Weights of a small GPT-style language model, trained from scratch on English Wikipedia.
Size: 4 heads of 64, MLP 704 ReGLU, vocabulary 526, 17M parameters.
MLP neurons of a small language model. Each row is named by its layer, matrix (down: output weights) and neuron, and shows model dimensions 128-223. Each number is 50 + 15 x the weight over its row's rms, rounded and kept within 0 to 99. A neuron's up and down rows have the sign that makes its largest values positive.
After each neuron's rows, "fires before" lists the tokens most often just after its 100 highest values on Wikipedia text that the model never trained on.

L15.down19:62 67 59 48 68 22 44 46 80 62 72 25 48 41 71 26 73 51 45 30 51 46 42 45 73 42 71 39 44 75 55 41 51 63 48 62 58 44 42 59 48 59 66 78 78 80 25 49 41 27 59 58 54 52 58 45 59 61 39 41 12 48 40 82 33 64 33 30 80 70 33 59 65 67 70 54 38 33 24 67 52 61 46 71 36 66 86 57 56 61 39 40 21 45 44 52
fires before: " ", "3", "1", "8", "2"

L14.down24:35 25 75 26 62 49 60 49 42 55 59 32 52 87 28 81 50 77 67 86 43 26 58 37 57 74 38 59 66 24 60 70 63 70 60 66 34 35 57 48 42 67 57 51 55 54 30 47 36 45 36 56 59 46 44 68 60 69 53 40 43 38 47 50 56 20 44 46 60 28 54 30 53 56 30 47 32 55 68 28 51 55 49 54 34 31 50 39 71 13 48 49 60 50 60 19
fires before: "es", "ce", "el", "ain", "ed"

L11.down377:49 66 55 63 36 66 35 35 37 50 57 46 54 46 59 43 60 42 40 40 53 46 42 37 76 31 72 64 36 67 59 69 56 71 50 42 56 69 42 47 77 50 82 68 50 32 45 73 50 61 53 15 34 70 40 54 37 34 45 57 63 48 54 41 29 48 71 40 57 37 66 57 19 47 45 34 23 27 39 36 59 57 34 47 55 60 08 18 51 51 47 84 53 48 47 56
fires before: "e", "en", "ing", "ed"

L5.down159:60 18 42 51 47 20 67 59 33 49 38 53 57 43 27 43 54 60 10 61 66 42 95 47 60 37 53 47 43 54 66 34 46 29 80 82 53 51 93 42 37 44 32 50 60 31 26 78 45 57 42 55 33 68 16 63 34 48 43 57 47 25 38 48 55 78 50 32 48 59 40 46 37 26 33 53 51 46 42 46 22 57 53 63 55 53 40 30 64 54 60 48 31 45 72 57
fires before: "-", " "

L14.down215:26 42 40 53 60 60 82 58 55 42 41 52 55 68 33 30 63 71 36 57 59 66 43 66 38 64 55 66 36 43 57 37 60 05 56 64 68 83 36 19 57 48 76 59 45 61 68 58 59 53 64 63 32 71 75 54 81 54 43 65 50 39 60 82 60 58 21 31 45 46 69 51 42 27 60 35 58 44 41 63 14 65 65 62 54 40 64 65 61 57 47 52 46 45 63 35
fires before: "n", "y", "ag", "ect", "r", "e"

L5.down460:19 21 77 46 48 81 66 52 29 43 64 44 41 40 66 42 40 47 54 35 45 47 46 44 31 71 34 53 27 75 46 54 38 34 54 72 74 62 33 49 44 50 49 37 66 60 59 43 61 41 55 59 45 61 82 50 79 63 85 33 56 31 65 48 47 59 51 39 49 51 23 36 58 45 42 49 44 32 74 29 60 39 67 62 50 46 64 56 29 49 76 31 64 49 55 73
fires before: "re", "ter", "t", "g", "p", "c"

L14.down661:59 57 61 41 47 42 34 48 53 44 43 35 39 59 54 35 56 51 68 38 51 51 40 76 34 61 42 36 49 48 57 57 20 54 59 47 59 39 49 44 52 52 59 70 42 54 55 46 37 45 54 27 19 41 50 37 39 72 56 60 26 51 49 58 51 67 47 68 49 36 67 57 36 48 62 49 23 39 63 27 59 49 58 73 38 56 50 50 67 65 50 51 77 64 49 64
fires before: "ld", "gh", "f", "w", "p", "it"

L5.down119:26 36 55 56 52 57 56 45 53 08 64 57 62 63 46 64 48 58 54 30 53 37 66 31 57 63 55 17 35 29 61 73 71 53 63 60 32 55 58 75 28 36 47 52 41 34 31 46 47 68 75 21 52 24 40 51 93 75 46 53 68 20 60 55 25 59 48 53 63 44 54 63 42 43 32 65 29 61 43 47 48 54 44 58 42 21 59 23 39 28 38 28 69 65 44 40
fires before: "st", "t", "e", "ter", "ed", "es"

L18.down14:25 45 52 34 43 27 64 59 16 52 44 43 65 35 57 51 53 44 50 26 27 28 53 79 47 63 57 51 42 37 46 66 52 68 33 63 14 43 77 13 40 47 45 53 54 38 50 73 75 76 18 60 51 73 29 30 37 31 24 78 67 34 45 35 65 70 44 58 66 54 29 54 46 46 48 39 55 76 34 61 39 46 32 53 42 45 42 80 48 49 26 43 54 20 52 50
fires before: "d", "it", "or", "an", "ers", "0"

L10.down432:69 42 45 31 61 55 47 58 61 69 34 72 49 80 56 36 35 35 72 51 40 60 41 51 58 51 67 38 40 44 26 40 58 35 66 54 71 65 67 44 50 42 41 14 44 87 35 69 64 43 54 81 40 48 33 49 54 14 51 19 28 19 66 34 51 56 90 46 56 55 61 50 51 41 48 32 52 12 43 87 46 45 54 13 23 57 42 73 49 45 43 43 53 31 54 40
fires before: "u", "ct", "uc", "ion", "it", "ions"

L4.down621:46 56 57 51 38 45 46 55 36 72 74 45 63 41 51 08 41 47 53 62 43 48 31 77 51 73 62 58 62 78 77 26 43 58 64 63 37 66 73 60 50 31 68 60 47 64 51 50 38 39 48 11 45 65 52 66 34 52 38 62 54 55 69 38 41 48 53 34 65 28 35 19 68 31 21 38 51 32 71 79 47 61 59 41 41 53 36 31 53 58 67 56 53 65 63 40
fires before: "e", " ", "l", " J"

L17.down651:47 48 44 44 36 60 38 52 55 59 65 72 44 43 48 72 48 58 37 69 67 40 47 33 40 60 20 51 59 29 81 58 61 55 44 27 51 49 61 57 43 55 47 78 33 47 30 76 37 59 60 60 49 49 42 30 57 57 34 72 41 38 75 35 65 32 34 62 32 27 33 29 27 53 65 96 41 69 25 64 71 67 41 71 42 56 48 38 54 59 36 50 71 73 42 45
fires before: "p", "m", "s", "f", "l", "c"

L4.down75:44 50 46 29 55 37 31 75 59 47 62 62 89 49 42 51 35 25 57 65 45 52 33 59 49 47 57 58 40 89 55 68 85 31 48 13 46 63 54 38 93 45 29 66 45 66 68 43 42 51 43 55 56 56 66 45 11 44 66 51 43 34 78 66 55 56 15 36 73 51 38 62 31 40 53 86 30 61 33 35 62 44 52 68 86 53 66 41 42 41 30 31 68 43 41 47
fires before: "y", "d", "b", "t", "in", " E"

L14.down283:71 36 46 60 54 70 67 55 45 47 85 48 27 29 22 45 11 66 59 26 42 60 30 40 65 48 73 53 48 73 46 59 67 42 66 55 64 30 47 52 55 48 49 89 49 58 47 73 36 30 40 59 50 31 59 71 76 53 50 52 41 50 33 45 32 46 41 68 41 82 33 55 36 51 36 40 33 50 47 44 66 77 75 47 60 72 67 53 65 64 60 48 19 64 55 35
fires before: "4", "6", "8", "3", "5", "9"

L2.down688:46 41 39 49 59 35 34 38 18 59 65 30 47 06 44 78 76 58 43 29 64 82 57 40 54 39 64 52 47 41 14 45 61 58 28 54 32 29 46 55 51 61 39 46 63 42 49 51 69 66 75 60 29 55 74 66 49 62 32 57 47 55 50 58 43 22 18 44 56 43 75 49 36 43 64 51 60 69 56 43 38 54 25 27 51 42 20 45 21 54 57 45 38 41 46 65
fires before: "k", "l", "ac", "is", "s", "am"

L2.down228:75 60 30 69 50 48 54 49 30 57 37 58 51 52 70 47 41 50 42 42 42 52 41 54 53 47 65 50 24 54 50 62 82 42 19 25 29 65 35 62 48 73 72 24 43 61 45 48 24 39 46 39 22 60 62 40 41 32 49 38 46 47 76 42 55 36 24 50 43 44 71 34 33 35 50 57 36 51 29 36 55 57 36 51 74 40 57 66 53 65 49 60 54 29 38 44
fires before: "y", "d", "u", "s", " a"

L4.down429:47 05 52 49 58 31 44 58 38 50 69 52 74 55 55 72 85 46 51 28 57 56 34 36 71 61 55 96 55 60 37 26 40 54 43 39 64 35 58 43 57 52 63 54 45 58 54 13 44 53 44 66 57 51 00 29 50 45 37 42 31 66 36 47 62 46 46 53 40 63 66 43 33 53 68 64 36 29 37 56 61 39 44 33 64 43 48 57 44 61 73 62 66 51 62 48
fires before: "al", " of", "i", "r", "ial", "k"

L2.down14:60 66 63 55 62 46 55 48 48 37 71 48 45 70 51 16 59 18 82 43 57 48 14 72 42 43 49 62 44 65 19 44 44 23 64 56 70 55 59 55 55 60 80 49 46 44 51 47 63 68 52 44 35 63 24 50 66 48 63 47 53 46 60 49 55 57 63 52 70 48 45 53 47 36 25 38 34 45 36 68 64 49 65 54 30 47 68 58 39 32 42 55 65 26 44 62
fires before: "ion", "ut", "ed", "ions", "ation"

L2.down241:39 67 60 25 25 46 67 58 65 45 28 39 61 66 45 37 18 65 54 26 41 45 45 62 38 63 52 49 48 43 63 25 23 62 75 52 75 65 41 29 58 52 47 41 31 62 60 40 50 36 49 72 64 56 62 49 19 39 62 34 57 49 51 60 72 66 51 31 32 59 44 52 45 61 70 36 58 55 57 59 29 32 55 61 49 41 44 56 65 55 43 32 24 34 39 64
fires before: "ic", "s", "e", "ar", "ra", "u"

L14.down303:56 51 51 59 51 60 55 74 24 56 21 43 44 40 51 29 56 65 51 56 57 22 26 38 69 48 42 51 67 36 28 31 39 51 47 52 54 60 38 48 59 35 42 35 55 54 41 71 25 52 46 50 48 61 71 53 57 58 44 53 27 70 70 41 41 69 61 79 71 22 71 43 33 33 52 48 66 22 56 69 56 59 73 48 57 53 52 30 55 52 22 40 81 39 61 62
fires before: "n", "ed", "ing", "s", "er", " the"

L17.down334:73 54 40 47 63 56 29 55 35 82 74 53 46 77 49 63 47 51 50 51 14 74 55 10 27 54 86 22 42 57 29 42 41 45 81 31 37 90 39 33 72 60 58 65 50 41 48 62 68 24 56 60 57 63 67 68 55 67 40 44 42 42 57 47 51 48 54 15 54 75 22 45 55 55 54 71 25 56 26 51 36 21 42 49 59 77 54 89 40 56 52 69 37 26 55 59
fires before: "t", "p", "i", "u", "r"

L2.down237:57 43 57 46 60 62 56 07 66 54 46 55 24 44 59 75 78 53 63 29 40 55 73 23 27 26 43 70 37 50 21 59 70 58 13 38 54 42 41 69 55 67 41 55 72 62 57 47 60 83 74 49 40 60 52 63 63 55 42 64 35 76 29 72 43 52 46 43 61 56 66 54 34 28 26 71 54 59 50 66 49 72 50 66 42 39 18 58 62 45 47 68 67 46 50 68
fires before: "l", "k", "ac", "s", "is", "p"

L8.down158:73 62 43 55 60 42 52 31 23 59 41 59 49 33 56 71 49 65 81 57 35 45 51 58 40 31 42 66 56 65 38 53 61 36 71 52 62 25 43 41 46 29 64 51 38 53 35 47 57 59 70 72 34 49 42 27 40 34 50 38 22 42 16 64 69 32 85 35 20 37 54 31 55 61 50 35 24 57 36 25 67 69 37 24 46 36 52 51 50 45 54 56 41 30 66 49
fires before: " R", " ", " T", " N", " S", " C"

L8.down443:85 52 09 48 44 57 75 47 67 37 70 39 50 53 14 37 51 45 45 63 62 64 70 53 37 58 75 43 28 42 33 29 65 55 42 23 53 49 35 94 44 28 31 58 50 40 57 61 41 38 58 57 46 49 40 61 39 54 55 38 59 41 44 32 47 70 29 35 38 38 58 49 64 66 46 34 50 52 59 54 60 42 59 39 56 51 56 46 44 44 60 58 06 86 61 35
fires before: "n", "e", "es", "a"

L5.down352:47 51 70 66 61 49 41 75 45 34 54 22 65 47 47 27 77 49 51 47 53 52 34 57 37 42 34 53 29 72 32 20 29 69 57 44 83 55 47 24 58 61 68 68 61 57 44 42 41 71 62 34 81 38 61 68 36 32 47 56 31 48 58 36 43 50 46 41 29 41 58 60 31 58 58 49 35 23 44 50 66 29 78 46 50 62 39 50 90 59 71 70 39 58 47 50
fires before: "p", "ld", "re", "n", "th", "ed"

L7.down310:62 56 51 54 27 64 53 35 36 50 08 55 41 38 45 34 44 48 67 64 59 41 54 57 53 37 45 20 63 54 40 48 16 69 46 66 19 23 52 42 47 31 52 11 68 57 34 40 29 67 49 76 51 44 54 63 59 52 40 34 41 62 59 68 58 67 36 38 67 43 51 48 35 63 52 57 48 24 83 69 67 56 62 46 57 67 39 35 51 38 58 56 53 71 36 45
fires before: "iv", "ed", "p", "er", "ric", "an"

L13.down614:44 42 32 62 26 36 53 42 61 57 51 47 41 45 40 25 46 55 45 30 35 44 39 69 40 53 49 65 49 70 57 33 26 22 48 47 88 52 55 36 49 45 53 63 51 70 82 57 58 34 51 76 71 31 21 41 63 55 48 59 59 66 27 47 64 61 50 60 63 50 59 48 35 55 60 48 22 31 42 58 18 36 52 35 40 51 37 83 58 41 58 47 26 47 66 48
fires before: "e", "v", "u", "k", "r"

L13.down175:53 27 37 73 61 48 19 35 40 55 41 32 31 39 37 46 68 22 35 31 42 53 69 70 19 31 54 47 45 66 76 56 43 66 62 61 52 56 49 50 72 56 33 47 53 69 58 80 70 53 37 56 29 53 49 57 82 42 65 34 47 55 49 53 90 55 57 39 27 54 36 55 55 50 43 57 34 39 37 64 33 49 61 56 48 26 55 97 64 40 51 22 47 30 31 50
fires before: "-", " ("

L4.down81:67 50 41 43 63 76 57 32 65 37 60 46 24 53 52 19 51 50 58 51 63 61 64 42 49 77 37 37 63 41 19 63 55 44 50 52 30 39 59 65 45 48 27 36 46 63 76 38 70 69 63 46 55 55 51 53 79 72 75 38 70 41 45 37 35 48 44 48 48 60 37 40 50 35 33 44 81 46 61 24 57 65 53 58 50 44 41 48 17 39 62 42 76 86 21 54
fires before: "t", "p", "as", "le", "ist"

L4.down556:36 37 68 52 32 35 65 42 66 72 56 54 58 38 54 58 17 37 21 46 54 41 29 36 71 69 46 34 32 58 36 72 45 31 52 68 42 40 82 48 51 67 44 61 64 38 51 51 66 62 60 51 32 64 54 82 72 40 69 26 52 34 59 33 64 20 22 53 66 46 28 40 35 54 34 16 58 63 59 44 60 71 52 10 27 63 32 52 51 47 64 59 50 41 53 77
fires before: "ish", "i", "er", "and", "ic", "t"

L4.down597:31 43 39 28 53 62 49 56 58 52 84 37 52 11 55 39 61 74 68 49 65 73 58 59 51 51 60 54 51 43 26 31 72 68 65 72 51 26 33 30 46 64 15 41 17 34 53 31 62 49 53 41 37 60 33 70 32 46 49 57 66 52 15 57 56 40 61 59 53 76 54 22 37 39 41 49 87 39 44 61 53 59 61 30 37 53 45 41 37 51 68 42 56 34 71 15
fires before: "k", "on", "is", "a", "l", "h"

L2.down198:53 40 44 37 63 30 68 42 50 46 47 26 34 46 39 39 56 49 45 39 50 40 56 33 54 34 58 45 51 67 75 25 50 39 85 69 56 57 70 36 58 44 17 43 64 54 58 66 46 50 44 61 34 75 21 57 54 40 32 73 60 34 40 88 66 68 26 41 39 58 22 43 61 30 47 53 41 39 46 67 34 57 29 48 67 45 60 55 52 43 49 43 44 41 68 54
fires before: "-", "|", " "

L16.down230:57 39 59 68 43 62 37 59 34 57 48 74 55 69 81 42 54 70 53 51 62 59 40 53 52 53 40 77 41 37 51 51 69 37 40 46 44 41 35 46 74 47 47 28 28 52 64 60 40 52 52 60 49 51 50 72 84 64 51 66 47 77 53 16 75 51 19 41 50 49 46 32 69 31 67 50 47 39 48 53 63 50 48 63 49 83 40 39 41 38 59 57 85 44 62 39
fires before: "l", "le", "k", "ra"

L16.down354:77 79 57 53 37 69 35 50 43 41 66 44 39 33 64 43 61 69 23 41 28 53 44 40 48 57 52 54 63 68 60 53 52 85 68 64 40 48 56 42 68 60 60 46 33 48 46 55 47 66 54 54 43 30 40 49 47 48 39 65 57 60 54 41 32 55 71 39 45 49 41 55 24 43 40 28 47 48 49 70 20 39 65 37 42 53 47 49 38 47 62 56 63 07 33 67
fires before: "ed", "ing", "o", "s", "an"

L4.down363:70 28 44 54 57 55 55 47 56 28 55 62 25 63 54 37 77 53 32 49 55 55 67 53 26 43 64 57 42 28 36 50 63 77 28 55 45 45 23 44 48 50 39 21 37 67 55 82 48 38 40 73 57 37 77 34 68 52 93 46 44 49 33 41 75 65 70 52 56 78 62 53 34 71 59 45 75 41 55 58 51 78 48 61 39 30 66 43 48 41 49 64 72 43 47 47
fires before: "p", "t", "ar", "ation", "ce", "am"

L7.down180:40 58 26 46 51 47 64 44 36 59 48 57 61 48 24 53 40 57 48 47 53 69 61 27 51 50 73 59 46 27 41 31 68 53 47 37 54 31 77 24 53 89 62 56 24 49 35 35 49 37 23 48 28 62 52 62 37 52 64 52 52 41 44 37 65 48 40 88 36 42 60 50 52 42 42 74 41 48 16 55 52 51 63 41 36 49 62 62 79 40 68 39 45 60 60 55
fires before: "s", "t", "ity", "ent", "ed", "l"

L14.down544:61 39 34 42 53 72 36 43 35 38 33 43 40 80 53 60 34 29 38 51 70 80 36 60 38 65 37 50 45 47 42 41 58 51 62 60 27 80 59 52 76 51 55 23 35 45 51 56 38 50 66 57 49 44 30 51 45 38 47 66 57 31 99 67 64 53 43 55 63 36 32 38 54 42 40 41 62 61 60 39 69 53 57 63 46 35 31 39 56 49 75 38 62 77 74 31
fires before: "is", "re", "os", "r", "ou", " of"

L4.down356:54 19 63 32 61 57 58 41 60 49 89 38 63 48 66 64 30 53 56 62 45 53 42 43 62 82 54 66 65 34 40 58 49 32 52 41 76 65 53 62 38 49 35 39 31 33 42 20 30 62 33 33 71 44 67 59 51 71 35 44 34 45 65 60 34 46 54 79 50 47 73 32 74 54 64 50 67 52 80 62 63 68 55 19 51 22 49 71 58 48 37 37 56 49 72 54
fires before: "e", "el", "er", "es", "ge"

L17.down309:38 32 34 52 64 47 47 53 25 70 58 51 49 54 66 71 59 60 58 27 48 41 46 59 58 56 70 47 32 60 55 47 83 68 66 23 61 31 50 64 35 50 59 51 34 68 68 70 40 79 84 50 81 55 36 52 62 55 54 42 62 82 43 40 60 58 34 46 38 42 59 51 28 37 56 44 57 23 57 38 64 48 61 63 58 44 35 34 63 31 29 72 47 39 48 35
fires before: "ol", "al", "le", "k", "ge"

L11.down95:43 63 47 47 54 39 63 53 23 32 18 75 25 57 74 77 55 49 66 33 47 25 51 50 64 45 72 65 65 41 51 60 48 37 76 60 34 47 37 46 68 61 67 65 31 31 51 32 74 44 58 41 40 54 48 50 63 43 40 42 57 52 49 77 63 63 57 50 27 57 60 57 47 56 41 40 49 55 39 46 31 59 34 53 33 48 73 46 35 69 47 43 41 32 56 56
fires before: " ", " S", " R", " V", " N", " C"

L2.down219:49 69 57 90 43 37 71 51 70 63 49 71 54 48 64 34 40 78 65 44 66 62 59 70 38 62 76 67 25 45 42 57 44 64 19 23 36 43 34 50 66 67 74 74 48 59 30 85 36 60 66 34 26 71 33 81 62 38 71 36 40 23 48 46 53 39 42 60 31 75 40 57 28 34 47 30 51 51 39 55 63 55 29 34 60 42 64 70 55 43 42 56 39 41 65 51
fires before: "y", "t", "d", "ar"

L5.down107:64 59 10 26 63 47 70 40 42 30 75 54 82 60 34 54 41 90 56 62 52 61 56 65 67 31 60 50 37 31 78 37 37 72 25 70 76 39 69 36 59 60 54 62 51 60 36 36 30 55 18 56 31 59 59 61 36 46 64 58 41 19 25 47 34 46 37 61 31 15 16 47 31 49 50 75 37 55 57 28 59 50 58 40 52 65 53 70 31 38 52 39 59 48 39 45
fires before: "s", "oc", "ian", "l", "em", "i"

L14.down363:69 52 45 63 40 33 58 25 47 31 59 49 56 43 52 58 39 28 60 56 38 65 35 52 60 46 46 61 34 52 88 65 55 47 44 46 47 36 59 62 66 22 32 58 49 48 52 37 65 48 51 56 55 67 64 05 30 35 32 70 72 38 39 52 74 59 46 40 51 58 28 33 58 45 62 46 24 69 62 32 50 54 70 40 59 59 42 63 59 57 33 40 36 41 54 51
fires before: "l", "nd", "or", "k", "le", "an"

L17.down662:75 54 49 16 35 45 24 51 49 60 27 45 46 68 49 55 27 21 47 51 56 36 73 71 83 76 46 71 43 27 50 58 69 62 58 29 42 33 48 49 32 53 67 64 61 42 63 64 48 54 68 55 71 42 32 38 49 44 23 39 72 42 56 40 46 57 59 81 36 35 59 20 62 49 43 34 52 57 60 66 58 51 49 50 62 73 87 30 53 48 40 14 24 56 97 98
fires before: ")", "\n", " |", " (", ","

L2.down218:39 49 40 53 44 23 32 68 60 42 62 45 57 33 81 29 69 26 34 37 57 35 38 47 46 42 23 48 43 31 44 34 62 46 30 50 44 61 72 55 81 54 59 52 54 69 45 54 79 74 44 59 49 67 13 55 45 48 73 17 35 66 51 40 40 46 43 56 68 59 20 63 58 32 11 38 65 52 51 60 47 69 67 54 52 43 27 47 39 40 38 71 46 58 39 67
fires before: "ed", "ic", "er", "i", "ion", "m"

L5.down25:63 69 46 46 63 33 61 44 47 31 83 63 78 50 29 41 57 60 61 53 35 59 58 18 46 54 65 24 68 25 40 44 50 53 46 37 29 58 73 69 79 52 51 49 60 43 37 29 65 61 46 47 30 54 61 62 35 47 34 27 64 35 39 55 34 33 41 29 28 33 17 51 59 50 55 73 15 54 45 46 34 46 51 53 42 49 54 35 52 38 40 27 47 49 15 43
fires before: "ct", "p", "en", "ce", "t"

L14.down145:55 51 51 38 52 45 25 52 60 14 31 65 72 31 64 75 67 51 31 68 73 55 52 32 76 52 50 32 38 49 83 52 47 34 58 58 52 26 42 64 24 34 39 40 39 23 54 72 56 52 53 45 37 45 90 41 64 52 60 53 56 41 45 38 53 26 21 56 63 44 42 45 58 58 19 36 21 43 57 41 48 29 37 62 53 26 91 55 40 43 65 42 55 53 48 47
fires before: "t", "e", " ", "on", "gh"

L4.down608:44 40 43 73 47 16 63 70 38 65 73 31 71 55 30 84 65 43 56 00 40 60 73 44 27 53 58 72 52 51 69 40 52 38 55 32 50 54 59 44 41 37 89 81 48 48 54 56 36 44 51 60 48 46 46 41 33 54 51 42 44 46 31 33 61 37 45 68 63 50 82 77 71 66 60 44 48 28 91 39 53 46 38 74 47 40 69 25 82 26 36 39 28 57 54 61
fires before: "m", "am", "r", "le", "al"

L14.down260:24 37 56 53 31 50 47 37 35 38 91 53 54 52 35 50 55 78 50 64 45 36 54 70 35 35 69 41 44 53 54 37 65 78 72 67 47 41 67 80 25 25 44 78 76 26 45 48 17 52 64 27 40 21 36 52 18 77 57 36 82 59 46 61 54 52 28 55 53 27 25 44 33 70 65 35 64 64 57 50 55 41 46 70 42 31 68 55 40 52 85 26 45 77 48 36
fires before: "n", "ing", "ill", "e", "O"

L4.down619:53 62 49 33 36 67 74 49 46 54 42 49 67 40 78 59 46 71 35 72 64 44 54 38 81 49 54 70 31 40 77 45 63 49 63 18 82 39 69 48 60 42 61 69 40 62 51 50 41 32 78 47 54 53 29 59 62 68 56 55 68 68 22 67 46 56 60 48 47 46 44 36 32 38 67 68 45 63 68 37 27 64 58 36 74 60 43 37 59 48 19 52 35 62 40 59
fires before: "ad", "ge", "g", "k", "n", "c"

L2.down233:16 65 34 52 51 72 69 52 39 51 66 55 61 64 59 31 61 57 37 57 63 64 50 63 53 37 58 58 53 30 71 60 34 61 54 49 53 50 35 50 48 46 69 72 42 64 58 40 50 33 54 59 52 27 23 45 47 55 32 52 77 66 10 61 41 59 58 79 48 45 46 53 56 51 29 58 25 26 49 72 67 51 37 51 36 37 64 27 82 39 55 37 35 52 60 39
fires before: "ed", "e", "c", "k", "an", "ce"

L16.down372:69 29 52 40 49 66 41 71 50 43 61 32 66 46 37 62 49 31 64 29 31 48 70 56 25 64 34 73 50 66 45 42 65 47 48 31 26 63 57 44 53 40 57 52 44 34 71 80 58 55 34 55 51 54 42 43 33 41 26 57 60 68 77 45 47 30 36 44 36 45 29 46 46 50 78 50 53 70 41 47 19 66 57 38 51 50 75 52 56 76 30 17 41 33 66 74
fires before: ":", " |", " |\n"

L10.down508:47 71 47 44 26 56 45 44 29 64 65 50 51 56 51 26 32 43 39 76 54 30 53 46 61 62 65 61 35 59 51 45 58 53 49 81 38 40 73 59 37 50 61 53 51 46 31 43 40 51 52 18 32 46 57 66 33 38 39 67 37 33 55 57 51 30 56 55 62 37 41 37 41 12 39 41 38 60 62 46 61 58 63 38 49 36 67 51 37 56 71 32 40 49 79 57
fires before: "e", " ", " the", "ly", " J", " A"

L17.down592:37 44 48 84 73 57 65 52 38 34 73 29 55 72 28 37 32 41 36 51 53 38 58 47 52 42 54 64 50 46 36 40 14 77 49 42 43 45 57 46 57 33 64 81 50 53 42 61 40 47 47 57 56 47 50 41 82 60 65 56 49 59 64 42 27 48 59 78 57 58 30 46 51 53 38 48 58 64 54 64 70 81 65 60 70 65 61 26 47 78 50 25 80 39 33 67
fires before: "re", "n", "il", " the", "k"

L7.down166:29 43 53 54 53 41 47 54 43 48 68 59 58 41 56 80 61 25 52 35 67 37 56 33 63 39 40 53 43 48 65 52 40 69 40 37 64 52 29 42 35 59 72 62 79 55 61 43 37 53 68 55 36 41 28 53 47 43 01 50 34 51 63 56 50 67 80 50 68 38 36 54 54 39 32 19 49 29 53 48 78 51 37 58 39 59 18 46 69 39 75 18 49 63 67 53
fires before: "d", "c", "ce", "om", " of", "e"

L4.down275:60 44 39 42 43 69 55 50 48 53 76 77 73 55 55 71 55 20 45 74 63 52 64 65 69 54 53 75 36 49 63 97 16 53 46 31 72 72 74 55 44 64 71 66 64 48 63 11 34 23 29 60 34 58 71 60 56 51 79 62 57 42 54 57 15 19 58 37 30 38 43 52 77 36 36 49 19 39 54 55 57 56 49 52 57 43 48 58 49 49 31 37 43 54 57 37
fires before: "s", "ian", "ain", "l", " the", "re"

L4.down395:65 41 32 43 66 66 42 47 54 35 50 61 56 42 35 27 33 61 61 48 46 61 24 68 49 42 43 49 26 43 53 54 43 79 19 45 62 36 66 51 44 71 57 36 55 39 41 58 36 53 42 67 46 65 33 53 66 40 76 63 60 48 43 52 27 46 70 40 59 41 48 57 45 38 44 33 46 16 83 68 52 62 49 52 40 54 61 43 16 58 55 65 40 42 61 34
fires before: "l", "s", "le", "om", ".", "re"

L17.down456:50 65 49 40 52 79 70 35 65 60 64 40 60 25 60 21 47 50 51 35 73 70 35 35 25 59 28 46 42 28 31 55 56 53 75 52 33 37 59 49 17 81 65 45 48 52 32 41 55 50 54 39 59 34 42 72 48 45 28 50 29 52 52 62 46 72 47 67 64 72 58 47 64 35 69 49 54 59 62 52 53 67 72 25 28 43 07 66 55 45 52 49 63 58 35 46
fires before: "e", "ic", "es", "on", "an", "ember"

L11.down202:51 47 57 49 44 70 31 52 35 29 67 15 70 34 24 42 57 37 75 70 59 40 77 55 66 52 37 60 54 66 47 19 55 54 51 53 47 50 63 61 74 57 41 79 37 63 35 44 46 62 43 77 38 64 27 84 52 40 42 47 46 51 49 39 35 26 60 51 65 44 32 57 63 58 41 35 47 48 68 28 56 50 41 49 55 55 31 50 50 40 76 68 53 50 37 47
fires before: "ing", "s", "em", "ed", "ic", "ain"